Weights of a small GPT-style language model, trained from scratch on English Wikipedia.
Size: 11 layers, width 640, MLP 1728 SwiGLU, vocabulary 8192, 57.8M parameters.
Architecture: RMSNorm before each block, rotary positions, no biases in attention or MLP, untied embeddings, normalized queries and keys, attention and MLP in parallel.
Training: a variant of Muon for these matrices, 8658 steps.
MLP neurons of a small language model. Each row is named by its layer, matrix (gate and up: input weights) and neuron, and shows model dimensions 288-383. Each number is 128 + 24 x the weight over its row's rms, rounded and kept within 0 to 255. Numbers have three digits each. A neuron's up and down rows have the sign that makes its largest values positive.
After each neuron's rows, "fires after" lists the tokens most often just before its 100 highest values on Wikipedia text that the model never trained on. A number after a token or word is its count.

L8.gate358:118161122136111142133121139128160151066163139103165127067110121121140162160086130152141100142166088158143165123120111122114132093154139121122134106133108143117161151135108147147140147129176125131152104158154166130092095120132144134128116131157142149151133178141120137162155165141153120088
L8.up358:087163112141154112104112132127147116125153153113118138127141119112123163117174117160124128133128118174111107145091108143120152119162127109091168111114138149118147118176104130061112129111117113145118090123152125081140123138112149157102148134118121094172097117117104180092178144174173114093
fires after: "–" 34, ":" 25, " to" 7, " and" 6

L7.gate1713:086092147161141149157112169102176139106147101108144127138128118129149089116091124128139162078137153101134099136152139089129088062099126153162112137126108132144129115152125129148109154122123131158146165134120119125112084117127153172132147127110146181151121132161111072135111109108175130141
L7.up1713:134134124074156138138143196098145060137157145125118139136138141127132139162111121074125141146106160140144149097121120117150142152188178158137161118121153132115129133107103105140110131089078161097129116131145132129123165140114114120131116141084126121179124124085105135119155174133098126206
fires after: "–" 23, "-" 17, " (" 14, "," 4

L7.gate1129:129098090108104131117117142140071099108086115091085123163127085096128141132135141116110127109159098112108123106174146128143133172165165146125090117191117132189133139131127136114111136117126149137138133117134123117088102126155134138107144118087122155142116114141145099136143147082101068175
L7.up1129:081096135161142114139132113089136122123085103139110108133161085141093128119162132112125138105155065145151136141153200089098117132145103154098131152128161141141148156110142129133102128157092143132114144137120132145102110088134126090141155135112103102133105169120138110088107110100116122057
fires after: " on" 57, "On" 22, " On" 15

L8.gate355:164148133125140075128123165121152118114161132116104090136109133107138176108115158110124101146169158151101146105152126162159078130072096138137134150155161122137114134140130154142114126097158136130149119110123133129088116094123122066125100162147115110182108142114136157148098114108133114135
L8.up355:127099129125089116095090136105100118113129148100103141094103142120113124130149126113147116123127122088123131119119106125130182137102140120124154134110129098095169131095136150145125124093117131169141173116124121136088115147135152120127114090111105125187153130106146163144124090099141175106
fires after: "-" 36, " -" 7, "0" 4, "–" 4

L7.gate1203:166145104092122117124113108163125083120113127155129149146143150129134131151108155113159122117162123113175093113144159136095190111106139159115115102105128131124126114107140069172106127068107138107155111138162110199154124143123145109126128112150115123140136165170129138124160096122067144130
L7.up1203:126143121123138102101147146153123096157085139139174152121155130121120171140136146101110091143111104114132123078141155143132103163144143125172119119110158094111077118139128112158100082129178101116111083089134106133118140091123138109128169141108130178086130086122076141145120078059115096121
fires after: " the" 72, " The" 6

L8.gate1539:135169142151127167100088107119125099112184134156087149136139109094074119097149146113174173140161158155098143116112193112099115109117119165103110108136122113120156115113140143131142136138079115111128121089091154072120151095078101147109134123190107140108117146142155132107161129121103089121
L8.up1539:157096144086081149140117168107144126165090159108139178154123139118096096116109107152147131132152117103138151158136095136125150120124133142133111115172148098144094146139117115181132130087096117119169148157159109151093098131116145111120180146130117110109101146121161148099131123131134169096
fires after: "|" 82, "-" 9

L5.gate48:157103150127143150124101139141124119109130145165136149174125102117163125109130096146128109143122122125150120098113107145153096152155168113123113143129086088158127140113133079133126113139123152156106106132120097096129166096113142110126114115126099127116160141109099121125131125130175106126
L5.up48:167150095100138120136103160137113119136130144164114111124095156125169127131127111119106122156136104114151143089115125136144132159098116068114090092151132111170089142105117094111137124096116145174136124145141133116159144141130094161153116133136104138125159135105083147125168134099092143128
fires after: "," 28, "." 27, " that" 10, " where" 8, "The" 4, ";" 4

L7.gate1474:128097113112112107101123113080121154164167119173147152107078159129107129123133118121103155142140112122132126077125108150157100117144115099105108142142078106145150147055122119134136119146137155110084114156111144117090147164146126108140143131117122119158146137114095119146171146152144131104
L7.up1474:088126100140127132138155132157164157146083150129132072121129127126103109131150134141103107137110141148119133194118144096080141151109098160111114126137152156094140104125123126113171103136121165147137141101142068137108138111123097118138131109086133133127128117117086098147124110143098112137
fires after: "–" 55, " Bac" 6, "19" 4

L7.gate616:095152102153126083157137111144130117158149132141130114138167132122085161147124115115142138149161127102136108132097107086148108120107125118115133125161127168168130147122092165128153132116145093126164115150138119128119115139126126162076136134072101161122178116155081141152119147119153165110
L7.up616:153122134096107134105108149112122161135128143053114131150147111104135110126086099130137143145135106115157112096139066128134142126108096121089109107123117085103096153122114103151074173133165153145135145172123128131116168163138128088134096134090165150089135104119123143120105122132124119141
fires after: "-" 35, " It" 8, " -" 7

L8.gate1230:147119119115143095100120133104151164098146163092123149098182100150136108111162096126177156124144106145166117120120132096111118164122115146121118120104141125142128117154126132104125099142080101077150147134159166147134125139108126135156166179152117114139134116125110129115159131130131103147
L8.up1230:171103151134104158141136105045130153119121147090162140077122091158140118172133125143103118135167126095174115126121126146121117170070110152103133117118137130133172151121114129112110149107103088106119134161098134115146107113120092170148158111161116139098135109155099132103154144150170095115
fires after: "." 29, " |" 17, " Li" 8, " ." 7, "," 4

L5.gate1605:098146149127164122106127139153131142104149083080125095139156126104148132128159090121114120144139128104105104109133139114112146125183148106116134086091155129154134125126122145098112119145140132102160118115122145123122139151140106130130135100128147101117178124156138137074134101125168144186
L5.up1605:126133149138184126088088149133135153110157122126097099140128119070118136117171091107144132132109151154098100088137156162147163153157134128099119108125136100141108095154142123112131123171081078128159106111106135088120157130135115139146131120125108132120133127129111112100125142135154202152
fires after: " the" 56, "=" 6, " a" 5, ":" 5

L7.gate1267:140133144167140097121140099094183146120112145098122120118156138154137072183190109119093112118160102096131127126169139094147136155144117118139137091181106178133129107154122132163080150083135135148166113136157137084131133132156150119147115097123106148151086144112055118161153150072126108120
L7.up1267:129150160121111106126123053102167158109101153103106158105122102085142076178167124051119135096167068107153150151152146102108109140152109172138143127128111153087126135154170105120101149109119148146093145176140128100137163104119165140108148079110143132126063099126083120124154144097089116094
fires after: " on" 41, "On" 17, ":" 7, " (" 5, "born" 5, " On" 5

L7.gate145:130137118087118155114151098136167182090120128181142130112180122136131106113110166123116106168124134117135135110161117101142111107171155160115125079107135102090197124174132087101115136141130172133103145150118139103124129098155110148142155137130102137122152119137122146106117107121137129133
L7.up145:136126127133101084140129111128087137094113143120120127096152114154118101134097127124130112140127144150162137128140091105103148134132134108104100135157117108090161123138126146145119129136157123136134093182129119136203157096117118133157122118129112119118088162113127162126114140089147089105
fires after: "." 41, "," 15, " that" 5, "\n\n" 5, "\n" 5, "ca" 5

L7.gate953:051123153154160161155149122109113115146149131144177156141102095143092131090129142151130099122109155174120112151125135099140113146136127141087118108172125144095148106139131069131147169124121120143151085148114147124131117076136157087138092163150124135070085159141128144105124167151130169138
L7.up953:119118114150137141167125166101124095166118178116131144111135121159134169171106142144158100113136111119135136138133163099087095108153142123118132136107130142172102098147148102108140139122134129123135107139137115142150125126135130097145150099185135104135099172141108179143177133127131140082
fires after: " /" 28, " =" 12, " is" 9, ")" 8, ":" 4

L5.gate627:137119128139141092138098129087116123092129097140125114148081181122096137151149156143118167126123127105130108084102130084162130142149140135156162100121159093147114148136102123154099105151155183129168165125131082114116157102131112151134098129176117173114104172093133119135149119181147160114
L5.up627:087160119113125100136115118137073142145142129126133155126111156120119127101140125120158153130160103099134190139131138152111146150112135173123121120092127155144107080113103125157130169118118162123151180136116136093118121114117136114131110104120117181149155129136136136116107118128120140114
fires after: " \"" 15, "\n\n" 11, " (" 9, "," 9, "\n" 9, "=" 9

L8.gate449:113145132148136133124101100123119149148147134087128125087146117101117130159078155140073158128138108155107124109146113129153109200152111146103112073146164101137103142131141123106127153128141122151115120135141152144107135119095116114142139143146140101130161138162118123140118157094130073115
L8.up449:113131121153122171141116113147127121122113124145158117130157151153097118188151097146129119111122117149097124164148135174116146136149054121106180108128138123149114091104139134134142158140103104155113113121135144168103163133125124107142105113128111141112134111088177077106124108143122148133
fires after: " the" 60, " on" 5

L8.gate668:126122111123157124130080159153150109146135165153133136143113131129145106163109138074111073155143150124162123159100153156118156172099120086165130108138147177155138164137116108080141133107139154126151081148196132134131111109140130120134145091112116135128163139096114126141149140144134128128
L8.up668:156126158109131121128135124149129172112115185107141128104142131165154068098137120122135169082121133093141108148160138111112103137182170160141073129144108133114171117129193126130103062136150134150115115092143181120124129110127111118115110135153144169081149134138085138138157124141099147144
fires after: "." 59, " of" 5, " to" 4

L7.gate1358:150176143113153127155101108068150094132110112096126130120109133118125160120111159135161169155137161139109113103151112133112131090133071160120117106159104140088111112153149138064100136133119155086139107094140142155163122141115153106116157102176170136138174133168106117123173142129107134160
L7.up1358:135160104125125167092129127115118115117139098094149130128119128107136160147067101135107124125128093144115117163157158142104120123144116150114149109136102145103146117141148147116115167146124132109128162101100102136126149158124139142133177125134146131089127130145130121130094130121147108112
fires after: " the" 26, " of" 14, "'" 8, " all" 4, " his" 4

L5.gate1244:133117162146092185094129037155099157114136116151151117150173115163087148134094103121127135122154143122164120163125070124133133138113117098119128147124123091146107113116115141139116129129114155142071120123146091150133123127138114102100115131121147132125079108167160151093094158124165129088
L5.up1244:058119113140126127093143078150105137138114133141110131143136100096108148150083090101079115154134145133106150111125104096150158158074143161141107103098118108119164111117140136121118158146120173161083095139124112132164158107106150137134098136162140112112094123093110144120090153137164184100
fires after: " the" 46, "s" 7, " was" 5, "," 5, " The" 4

L7.gate746:127124108139096145152152160125139127200139143138144162089079144112104175116102112121125080123118155159152124134109150109138117125152112147143101170129142146144142126097137143121111121155121144111101150127100135133161162145123131080127147161128159111162146179114155082181148094124104149132
L7.up746:172051163113120148113107116133096128160113119133134093173147093113123119118182072156130098134137080111143166153136090135132164116103150082160122159102126149111147125145118162139153150098119093140133075109120178160175125111116102169122150137110122128187095119085109122151125113102113138134
fires after: "\n\n" 38, " on" 15, " Website" 8

L5.gate374:118077119124131135133088156119110109143111138121129126112087131123184137136147105149140124078104113112119087082130100105108154189130141132164125150126103180127126162111142134071110094117158181107090149140116156126124134128130164154161105145107128098101165128148146091095155080066155128104
L5.up374:068131115147118104160144122132120155119113106131139100133116131137150128115132147111105117154097101100082125100127094146135124145127110095114117172113115152133113103136150151124141150133105110164120149159111197111134140142127165136179168138137141122114107081146175117142138100129124141113
fires after: "\n\n" 90

L5.gate35:125143142130137146146113108082137185107093143140136141101128161122178173138171130179141090150135121158102153095162146137099154151149102137114159132120108126151097146178102094156104144123154139143161190122112124152134115124137111165152095147090110201175146159125144105136145159140096157143
L5.up35:151132065099124143128099097175113142113158142155100126142142102096179095107128138100137166176158133136107145172129150144123124133161142147143126113094171117133106122144138116088100132163126142133154172100118156123119124100101124093142099148114138135114124138117126075092146135138146153114
fires after: "," 26, " (" 13, "\n" 11, "." 9, "\n\n" 8

L5.gate909:083128102077124100107137138104132135147141153118178136160084106104120119111174126167155113098128193142104119149125092146108125139119122113100122135108117111168142163092117141131156081143100107143161082105132108136163126133132081140159124137135144151141179164161141148053117145067131107138
L5.up909:146109154103121139109140132097103076108109114136155118181125056124145124143093134170142123130126116098158104129123074077145111155140096141147112126139132134137131134118129136126098129131126166114130141107125135174150128138095129104134148118099086091155130156133087118092160148077157101135
fires after: "=" 99

L5.gate940:126158158099166140121139144137105133161109186122139125132180104106137185133184103109135144145135167118126143107145110188131122139129115108099145147130140101146120119108155121136131143135132135156158111108113129136125127094116091146125165133133135105103162127124127147101115144164120177137
L5.up940:166124112116110108125154140141177141126118096094139129130153161180151124149152138147152154166131122145087135126142169140124108146129142126105106083093140129085132127140138083135173140108172153113158152102116153151116135140162178098158111126120088137101078133091126130149150148109135051160
fires after: " the" 47, "The" 9, " The" 8, "s" 5

L7.gate541:107130121114133132084135112116129120092154118126110145126193153115141119140087150138098113143158129128139122148130126123165097150132195136139078112155202139140128114108123100109121127126088157139105106110121140135149109155129132141106154100112107162119100145143126115131139150127111115148
L7.up541:144155110146130113106146121170086112109110128123119136145148131103133136150130160106108179140105128122116061169136173107141119112127092141156163151092167102132152164129154111155155153115144151100101129081124107142090105122099115142153119121112124103112080152109164134135080122131053190172
fires after: " the" 20, " The" 18, "The" 8, " as" 4

L8.gate521:149140155145124082130119103130124119101142146149138157117116139139138143159104121180132157115121107069150122156118119109106119137161117090112145097121091096103097139087069094122135123150118119106155180125125111137132101152112138106148108129159120169149110088140140131158140124130146106147
L8.up521:131170162128126154056072092103167131165141117143126144136096152120118115093118125147140128135139178152139168116069130169202171153137130144143107122110130105111136116151165135119132183121121140124130103136102154138109182112135116127128164119143153146146116165134141112097123149117108135130
fires after: " |" 17, " 1" 14, " 0" 10, " 2" 8, " 5" 5

L7.gate1432:155157089143103134128108132123132163074118100105132167133135133127106134134111135085163106110128148141129125131124131084105138168152164093144153127147149124177147134132122116117138099096106158171128117076136095135134101115144138131085129124116176145136108139177077139177145135146169134098
L7.up1432:167098108182103124085140090109137138115142143121143153113187090131130110127124101099169125089140148132125157116131151155179143144138149112124136121130116117120075147098138099104131133177095147175157057115107156134141157112102085118139139097147113139137079148127104126141126156135113113111
fires after: ":" 65, " U" 6

L8.gate593:086161141134128108128104111107110114101111103169137106116102123119119113139113090155118109107154136137148138144159151126100124112068156131125124164112096121158165162131107089091123094086093099127122191150115105160139133117101145137141118142111113108149077135102127099143129095128111098102
L8.up593:138108118082080139067115128115134134130135147131106146126166072147160142123127082114102138167145143128169133090088150114155147104104143114122142107117129120125155151166108112109163116098103148143117094141140093132148108110114122124140159095128142163134121164108118121116114142132133091182
fires after: "." 29, " (" 18, " ." 7, "|" 4

L8.gate1672:173123118125149179107168080127175149143154137104117126147119114096130125154163120157100111139085123072141165118125116155137140134156133098094137157112172129130136115101153141148154135152121160158134159101118100137090113104115130133163147102104088114154095120104123149143133117132122130106
L8.up1672:116136154138113133112135157126140137147157143153132153162127145134142113146109144119169135128116160113064099093105099135063135110116146145161158125098115173149115102113135166091129163115152107138153144103102115114149119142117131149198121151169089137096140055130165108092099124085130110142
fires after: ":" 28, " |" 17, "." 13, "°" 6, " (" 5

L8.gate343:098134149180145151112154143086143105111132141135122175132117109146151099147122117131151143122133090110169149128124133151126150135125126111147155131126150135175106111131138139126130123167118174122139140093130127111139114084102156119136128158123129148123182151049140144113111135093140159156
L8.up343:154129107160169122133110077130086099093099139160122151110116065098131136134129086124096105111092142086167161127172130103110119141142104133151146127159155152102106128120143118144131163129130100149134154127107141146108131167125142115145108125079149143114130118144160101121138143158137138136
fires after: ":" 43, "×" 4, " m" 4

L8.gate1721:111167124151123116099134146102152116120105146143093175134159175113140144147117123076144135147071124093157127144091104136132128136095123123169146144123142143130121130112148155143120123105165147117139152091126109137117172125096129151115184155141143128140137093067130113083116117082128120132
L8.up1721:128065150105157131128152113128123146115122121146107121110145154166112135098103133125134155086117134117130169104132154088145091192138135097120103103123105115136122133136106095172121143112172125122146160097126131118099151114118089063115138158108162132145106110121144127105168075097130113136
fires after: ":" 31, "." 15, "," 5, " L" 4

L8.gate1025:154112149085164119154145113098171151138117132133116115162116151106136135143098111075119175131125133139128128100132140156114138146140092134112110136128120077148127122110144160072126182145194116145160171143126104162141119135130151102140128128152138140118085145111143123109144192174115121119
L8.up1025:085147122075141127224136128118134112162077109126145144118122142113146126111154128138120158151125140152112109128141167118096152139155150133122094089139111108157133131140119144076149162103150121141139134132113139115122128139153095109133120123081126169137120098118148131154119127158113146140
fires after: " $" 22, "." 20, "$" 4, ":" 4, " with" 4

L8.gate892:121130136119164126114082109116109147143120117148129163098136118103139098113136112182136133116127157161101108107128163129117128144152106144110129153150109164133150126163129140108159143143118092145143160131092115086141114132153125128122110089103148168117106120125133128087102094151117126075
L8.up892:128151088098168142086120164114110127142151153110115112127094092126130123152114138120199164114123179126166156142156130134097156112071105096132118139159107109137135180171158173114120164147133117123155110145143066116078122110114136079095136126141131122135132137144126151110126154125119098098
fires after: ":" 24, "=" 10, " Be" 8, " is" 7, "." 5, ";" 4

L7.gate812:134146150153125063146118128099143095137100158115129120120112123128114095140179076132129161108113094152169105158122144153132124156124139076153142165124183125114135156120144143135139130100148135151161146130137121118071160155133120092125135124099178134146072130139154119137152133167111082122
L7.up812:148135123121125110131095128064174113154115125138165171140128133123136106157113115134129146137131103128145101090145161127139139124178115097163129132099180092106117135161129149114115151122096174153103159115130137153083147151115107141096192096137148130167076135142151187146155188185138124126
fires after: "." 36, " $" 15, "1" 5, "$" 4, " 1" 4, " 2" 4

L7.gate1709:105163137113130146136158116140138127107125115107185139171149160127128125113150170133183132127125129117089151095086122105146151095106110129101153109102097144147144098114096140098143088142101142140110147142118103139144148130118110135104135117166140127135138078126118148111150168140121160093
L7.up1709:113120146115117195098096059094119148154120137121112149110131115133110141126124108132199146110132098149144133098138090133083086069128108131089147130140108055103123107139110089120128132098115127133144101121140114114093126146150120142125129165140140112106151088106098077100148101141119134071
fires after: "\n\n" 69, "\n" 6, "'" 5

L5.gate189:140144123143134142154119113140137099115087123120112121149153094137080122117110126148140113128113136111147146105150200120111123153134134123110128146095115121141120116152180174086111170088097141110115110150116126108149081137123119109114127088119117155131115151140149133136078103120118097123
L5.up189:099101121110130123090122147095106119104142139121105074115124145146087139100115115146109144101111134150159110116140124100161108113145126126144155140105167082154143129158136140144085112092147111156138131143139116088142072136133132150063125128119155161111101105143145106114131082109113142167
fires after: "\n" 23, " |" 18, "|" 8, "re" 5

L7.gate1143:130122116089137135080111105122151089139121086093126118119146142106121162168131071123111151132104129096113116131115130132130107176123122128110072149127138127134124152125176134130153137127083153067173104117118137177136136114150103119133120124156152084116085096137153138151128149138121150110
L7.up1143:136126115109123141145094095163159143109110108085133139126121095136115072121098112159125138167094116104097128116106134109175195124088127126141111098194118148117127158085113089130149121086122140114144160124165129170104122122135170139131089124099157112139162151136127146100104103106105117124
fires after: "-" 81, " |" 7, "|" 5, "\n" 4

L5.gate915:106107104121110128175132119100093130109134144147108101141128112102163124160123127142197121136148170138098108128139154131123081126156139135093128136126179114150130153084137143122116121170124139160156124109101141137116152099102120094116119113167146152121139151116112134142114099151167163139
L5.up915:150107148128137159154157125113113106091108115101132117146165147080107157100132215166121094154116101125149115154114140116139119114162143092132111133150128144162089084115164098181109109098147096091111152132111136100123122099117127106080099091149135142130137097106146141148138130141166129150
fires after: "=" 26, "M" 11, "." 9, "J" 5, "B" 4, "O" 4

L5.gate1584:130086106112093101080134140125109128102118153118140162136108137103117120143117111130113152140141142115108154122162142153135080085134166161134117141102101142166120149159136152102100109153128129128178116089096117144127083178142140126135107125131128127142119146119124122120082104172089101134
L5.up1584:165131117121128112135123162138184117097125144140148168123119136093096078134130107140141137171131106092093110134169132118170159124107151139097116128114172160098132166107092127138097118151167129126084143088171107098156118166133104141167140155145115158084144147138104146122107129176114086117
fires after: "." 34, " 18" 7, " 20" 6, " 17" 4, "17" 4, " 14" 4

L5.gate838:157097086123115141132142086123127143136141126110153147128116097115133133129146130091138130148152145128106142145101134103124142123124140173146159159111097125140150132122099120144124117106158085155126120141100165128173113131144132149124129138127152154080144147093101151108134130124167114159
L5.up838:149084129146111108074151108094099117159120120087135144112086118146108122123118144131143157127094168133107157134125104138111146118111137133094098139114114119104174141144161186123126110143119139100129106117109131168106110079081098137067125107089115089106159163131124117146103094108164128109
fires after: "/" 17, "-" 13, " (" 7, " s" 5, " He" 4, ":" 4

L8.gate1094:127104182083144136107116158126140178145149058104157140125157132118110120092138114157113106127144153174144112139132082116131158149098115105111096119097158144089122110131098149137146135124096105136126113083131126137137115139091090096162134093115152114126112118137148079117128131125173128136
L8.up1094:118098145073182126117129129110122149121153131156121121134164115139120154151110155138136136147157163098173156137099144099123115174124124153119130094138124133139143167115124136123120109109131121079090133125103121145102110135117116113133107121147176107100101130120129117172110151157149116143
fires after: " |" 35, ";" 7, " with" 6, ":" 5, "," 5

L8.gate1210:125145147125144189126124096091145102158125139138104132176140101101118135112107096138085132120175106134150080160180162133111147138164132148126161152164144136157133154127141142122102132138131114108114100105146114180128132132120104141149101169162125151100161074164150104113103112113105098155
L8.up1210:104146138118122097173130137087131147147166145109117142066137176150194075136141067111131130107121122163124126120105082101132145112139159130157144114084151123129134155122169097106121139114094140149101101126136071157139130151121131144102141099119123169106157144174141093171170094109095093106
fires after: " |" 53, ";" 9, "+" 5, "|" 4, "−" 4

L8.gate1469:146168104125120150144161118086127148083099148115097140144121129140150128151125158089147140109076126128141136080083126119100142110096158108140151123122122122118124158102125160101144106097174141079110090083140153114082118150123109153101166097141133148154124131146116132167112137132158149127
L8.up1469:177121109126125131097139135119136113121154134128083094111148101145128121118128109113142162134086126130116122149120136123120105103066139106091140142118137080118183158107101180116176150119127112152130089062134136124104085137094096086122124103154154123142122129137164154102123126105098140125
fires after: ":" 46, " was" 13

L5.gate250:158140109106131110096102133127128109119141132172092130129119156144130108124167105108167123162121137143146113101153133164092105144114155159128068093136156156171170123113117199125130139159161130164145120104127097146159169105103100105117106104084177158134136101128079116141104090168124095118
L5.up250:136141089121119122117136110160141078129126126120119108124107106153152123105142131097087137118118119137095118116139129137114121099124138164150094139144150173194151100119124204127138161117144128106113123104157135137171142096124113148174092114084112159143167143148113122145123118141093130109
fires after: "." 75, " ski" 4

L7.gate224:116162139147103153129152123145150143116095116125097126105065165163126116153166118173103172158153157153136155136160116123141135113155155132146137117100115168169151115093151109131144159093108166144163172157130078136145110150104123124156123164120143113080125093135140102104165177126161136145
L7.up224:171142133145154153134127112098165161118094089159068117167139138105164124136172103115131125155143146105165144146171143188112099124175106120129108137132092091128145101127140116093100126132138146172110150109075118085160137178131141133132104189079155166128119118098149119130125168142124136138
fires after: "\n\n" 78, "\n" 9

L5.gate1651:124138130099166176126116168104100137107141157163152114128149155141105103083076126146118138150169161126105134114127127123136151059151123095107136137154150115112160122151105169130147172122131147142161121146103133137154125150126150155109160113176095134125126136147094092131119132121143124118
L5.up1651:125106105136101138159129119107214100099118125141092105120138147109158115130150118115136132145113077136108107206132149135095160160139139126113159165130143142112135144144171131148148113135096104124133139149108105134159104108076125149114142092163105123158110114143120104103149124150126104090
fires after: " (" 47, " b" 7, "–" 7

L7.gate1641:124129093089133136129096091159112133116100144101105104100191148116128128147136123098103143153166134126161103126147152146131145102140130094080125129125117137150112127119139085138139106090164178128127098100140142096122089107099098144069116128153118129110172159106156082160119143098115112125
L7.up1641:162126113127112128100128076121104127161128088111093133142133116113144143161095139127122093116138091137138122111122139122132162159115146124155149149132158104142117108125103120128093131123152134109085119103159194129153149136105122124108109129127093130106112128099101116135160111106139050150
fires after: " the" 47, " The" 21, "The" 11

L7.gate741:126080133112130112151096120163097164150131103144129183136121084117129126114114122138150162086165137141162138135140118138152147138151159096146176097122125125115121097118149118114096136111112098111124181116116114154121147090131130099142140100153131127154108072140136118152121121042115137132
L7.up741:118129127167137078147105086117114132111126163135158161132110094115138138137154178141129124154095182123145152114134129103162141117100154077130108128109135099109095172134175104134120164144107119134164102138131125141139113119160127129109104120167103119136130133151083110120155078169104156131
fires after: " his" 21, " the" 13, " her" 10, "s" 6, " cor" 6

L7.gate1382:116101109097117135136115132142122133144159125136125192108099129168149143115116122102120185148144136135131091082105100101094170144135116098121114120095106119094160166082151147107137167129136127131119123129179090102144109113092105117146143148139148123117102112128097138158178116104127094100
L7.up1382:133119125122070121117108125149162129157116110104084120113155102106194068132125129154139125079109173142124116130104119136137094153126152118122114142122126129103129178136150170093111150166179100095108100124122126117136153163149152153132113139172131162122110146103159142139119132124093148096
fires after: " of" 48, " in" 10, " by" 6, " to" 6, " the" 5

L8.gate698:118115140147102133113107156122120127094109131132143130124169109132122104120127096153131127154131117142089128166063117099096163090120105141133101110140151124113073163114141124087116096101135122113138128171117130123150110156101157148114185149174107127119185124107185131163106138152151133115
L8.up698:114133135119095133124138181112122103105129113103138106120144139154119115149122109104111131142118111147173157141141118091114153110167152082139150143121155117138110156124129091116143145136133137142120113161174123154106075162097144110096139111147094106116122147138133129141107113121155150132
fires after: "/" 32, "-" 12, " Do" 4, "2" 4, "," 4

L7.gate1202:106141161166152144131072129070115158121153110133104116121098127121141096108116144130142165124131117118135092124160119182075121123105147121142148186087145099114110110174126112132121123141160157139128137163105154127141108136115129162113147171135159105175130165099139122122180173118113151103
L7.up1202:142130149145143104173165156114113138139146161118151164079109071123122139157153126174096127122071107077118109163153099126174168131142108141104098110128104136133104100089163119152123101108096149154135142120155132087148144159141138172144128104076122182123138116104142127125118080162124159079
fires after: "\n\n" 85

L7.gate343:159157107134121150090138107160149132132150106124105145145120144135133115099132121106105175126125153142109134101159180146121172134138106158145110142126120138098145127178133137141119142132135151092125162129115124111137072145144191150139116122124131091139158116094077084104143143111161119096
L7.up343:112157143125116167121140164115126088109104097111150118152121131138155112141137145131105103121128078129128140127106098100137134105134147104131113098136133120129138169124095147153128165114096144125143147160095123124174147118125112107153163172129129025112166127142098121114172153157104067144
fires after: "–" 28, "-" 18, " (" 5, "″" 4

L8.gate1021:149134157147135100138099175185137106142130170182152137124141095137145154146114091122141135080195143111097108104123128104107139110172144146097125105184092142135135150087165117088162133125177149107122126124120157154145102113137091161140142088096131123128115116136125120134156152095093130144
L8.up1021:106125110103130148129139140115156161117164105075113129149138151138137145124174107139110139181170143161135155082125151098113134106164189143114110126094154090127107124094113108120101135079152192141105126142132108167138114101150147088144145087130136156119142107150141139149115116090095094149
fires after: "-" 78

L5.gate750:127168165134168121075143114100130129139144081159133126117135080115115110125088085167132089140139125133098101124119177117141142138099116103066113132140142109136140120153146142132145139148136128093123133128156156105114157104113102137155151132150138147121091075140100137137129105136135150143
L5.up750:130134138087160142151149131141150158148129140087130200108102139138154097147052092144161140109133152137131105136138162152097141111173118124114116098158132118176117154127128116099161169142108123138108096097097167122130109115109159104124143130120121127096123144082104157131157108132137149144
fires after: "-" 16, " W" 13, " (" 8, " Ky" 6, "(" 5, " We" 4

L8.gate226:172121134171179140099109130128173135102115084138120110145138114130143125126100125091154110092178143090127085138106114122135132169090110130161125138113182175125156068113135095121133105114112146106133163097143127159137150128172117120157170163131086127128118106135096124149128142130148122162
L8.up226:111106084116142100127176113141112146152084133154099125145104152174140123121135150123129133132107160109151101116108145115118130143164142165167123146133120155130131065130136174140122168054177139139110175082127174136179112163099107098173104126156133141142114112082110165125154087165166121150
fires after: "." 85, " m" 4

L7.gate377:126128101111160127136128126118128133115122106167154127159177124125122129150123106135143137126138159150129131105147098122118173128107125124116124116165085103166090125203164105140120101136139148124169125148104175099130151097087157145131151114066097140116143080124142085132131135082132117105
L7.up377:123058106141109153115137098130134136109110103144124144119153136117174108162162130164145173122131184119122148129127170137155113167072106157105166080135120157076169107162090141100176092139151137139166099144146126178095107123160145156123127118125112107116099140138095082133166135137144108129
fires after: " U" 20, "=" 17, "\n" 10, " ." 6, " (" 6

L5.gate1684:171140141126135098115129156126127096124170109149144115123147068148147121131115081135091146123163135084108109120115125156164145163120145143125134159183101110146113084167117152168106104094102124100115114122118074137167159125116117182124097158123116121144170130134100092133165118138128123105
L5.up1684:123121124128125153139132128116119144097133154143150138141127169109177142152120106127148119105161105168104115139135169129133122133116114097127140090142164168136092155157105149138116164115118128132167112170164143149134129121150092152103136111101165111126143115116111117162092135145139132069
fires after: " (" 31, "\n\n" 21, " \"" 19, "=" 11, "\n" 10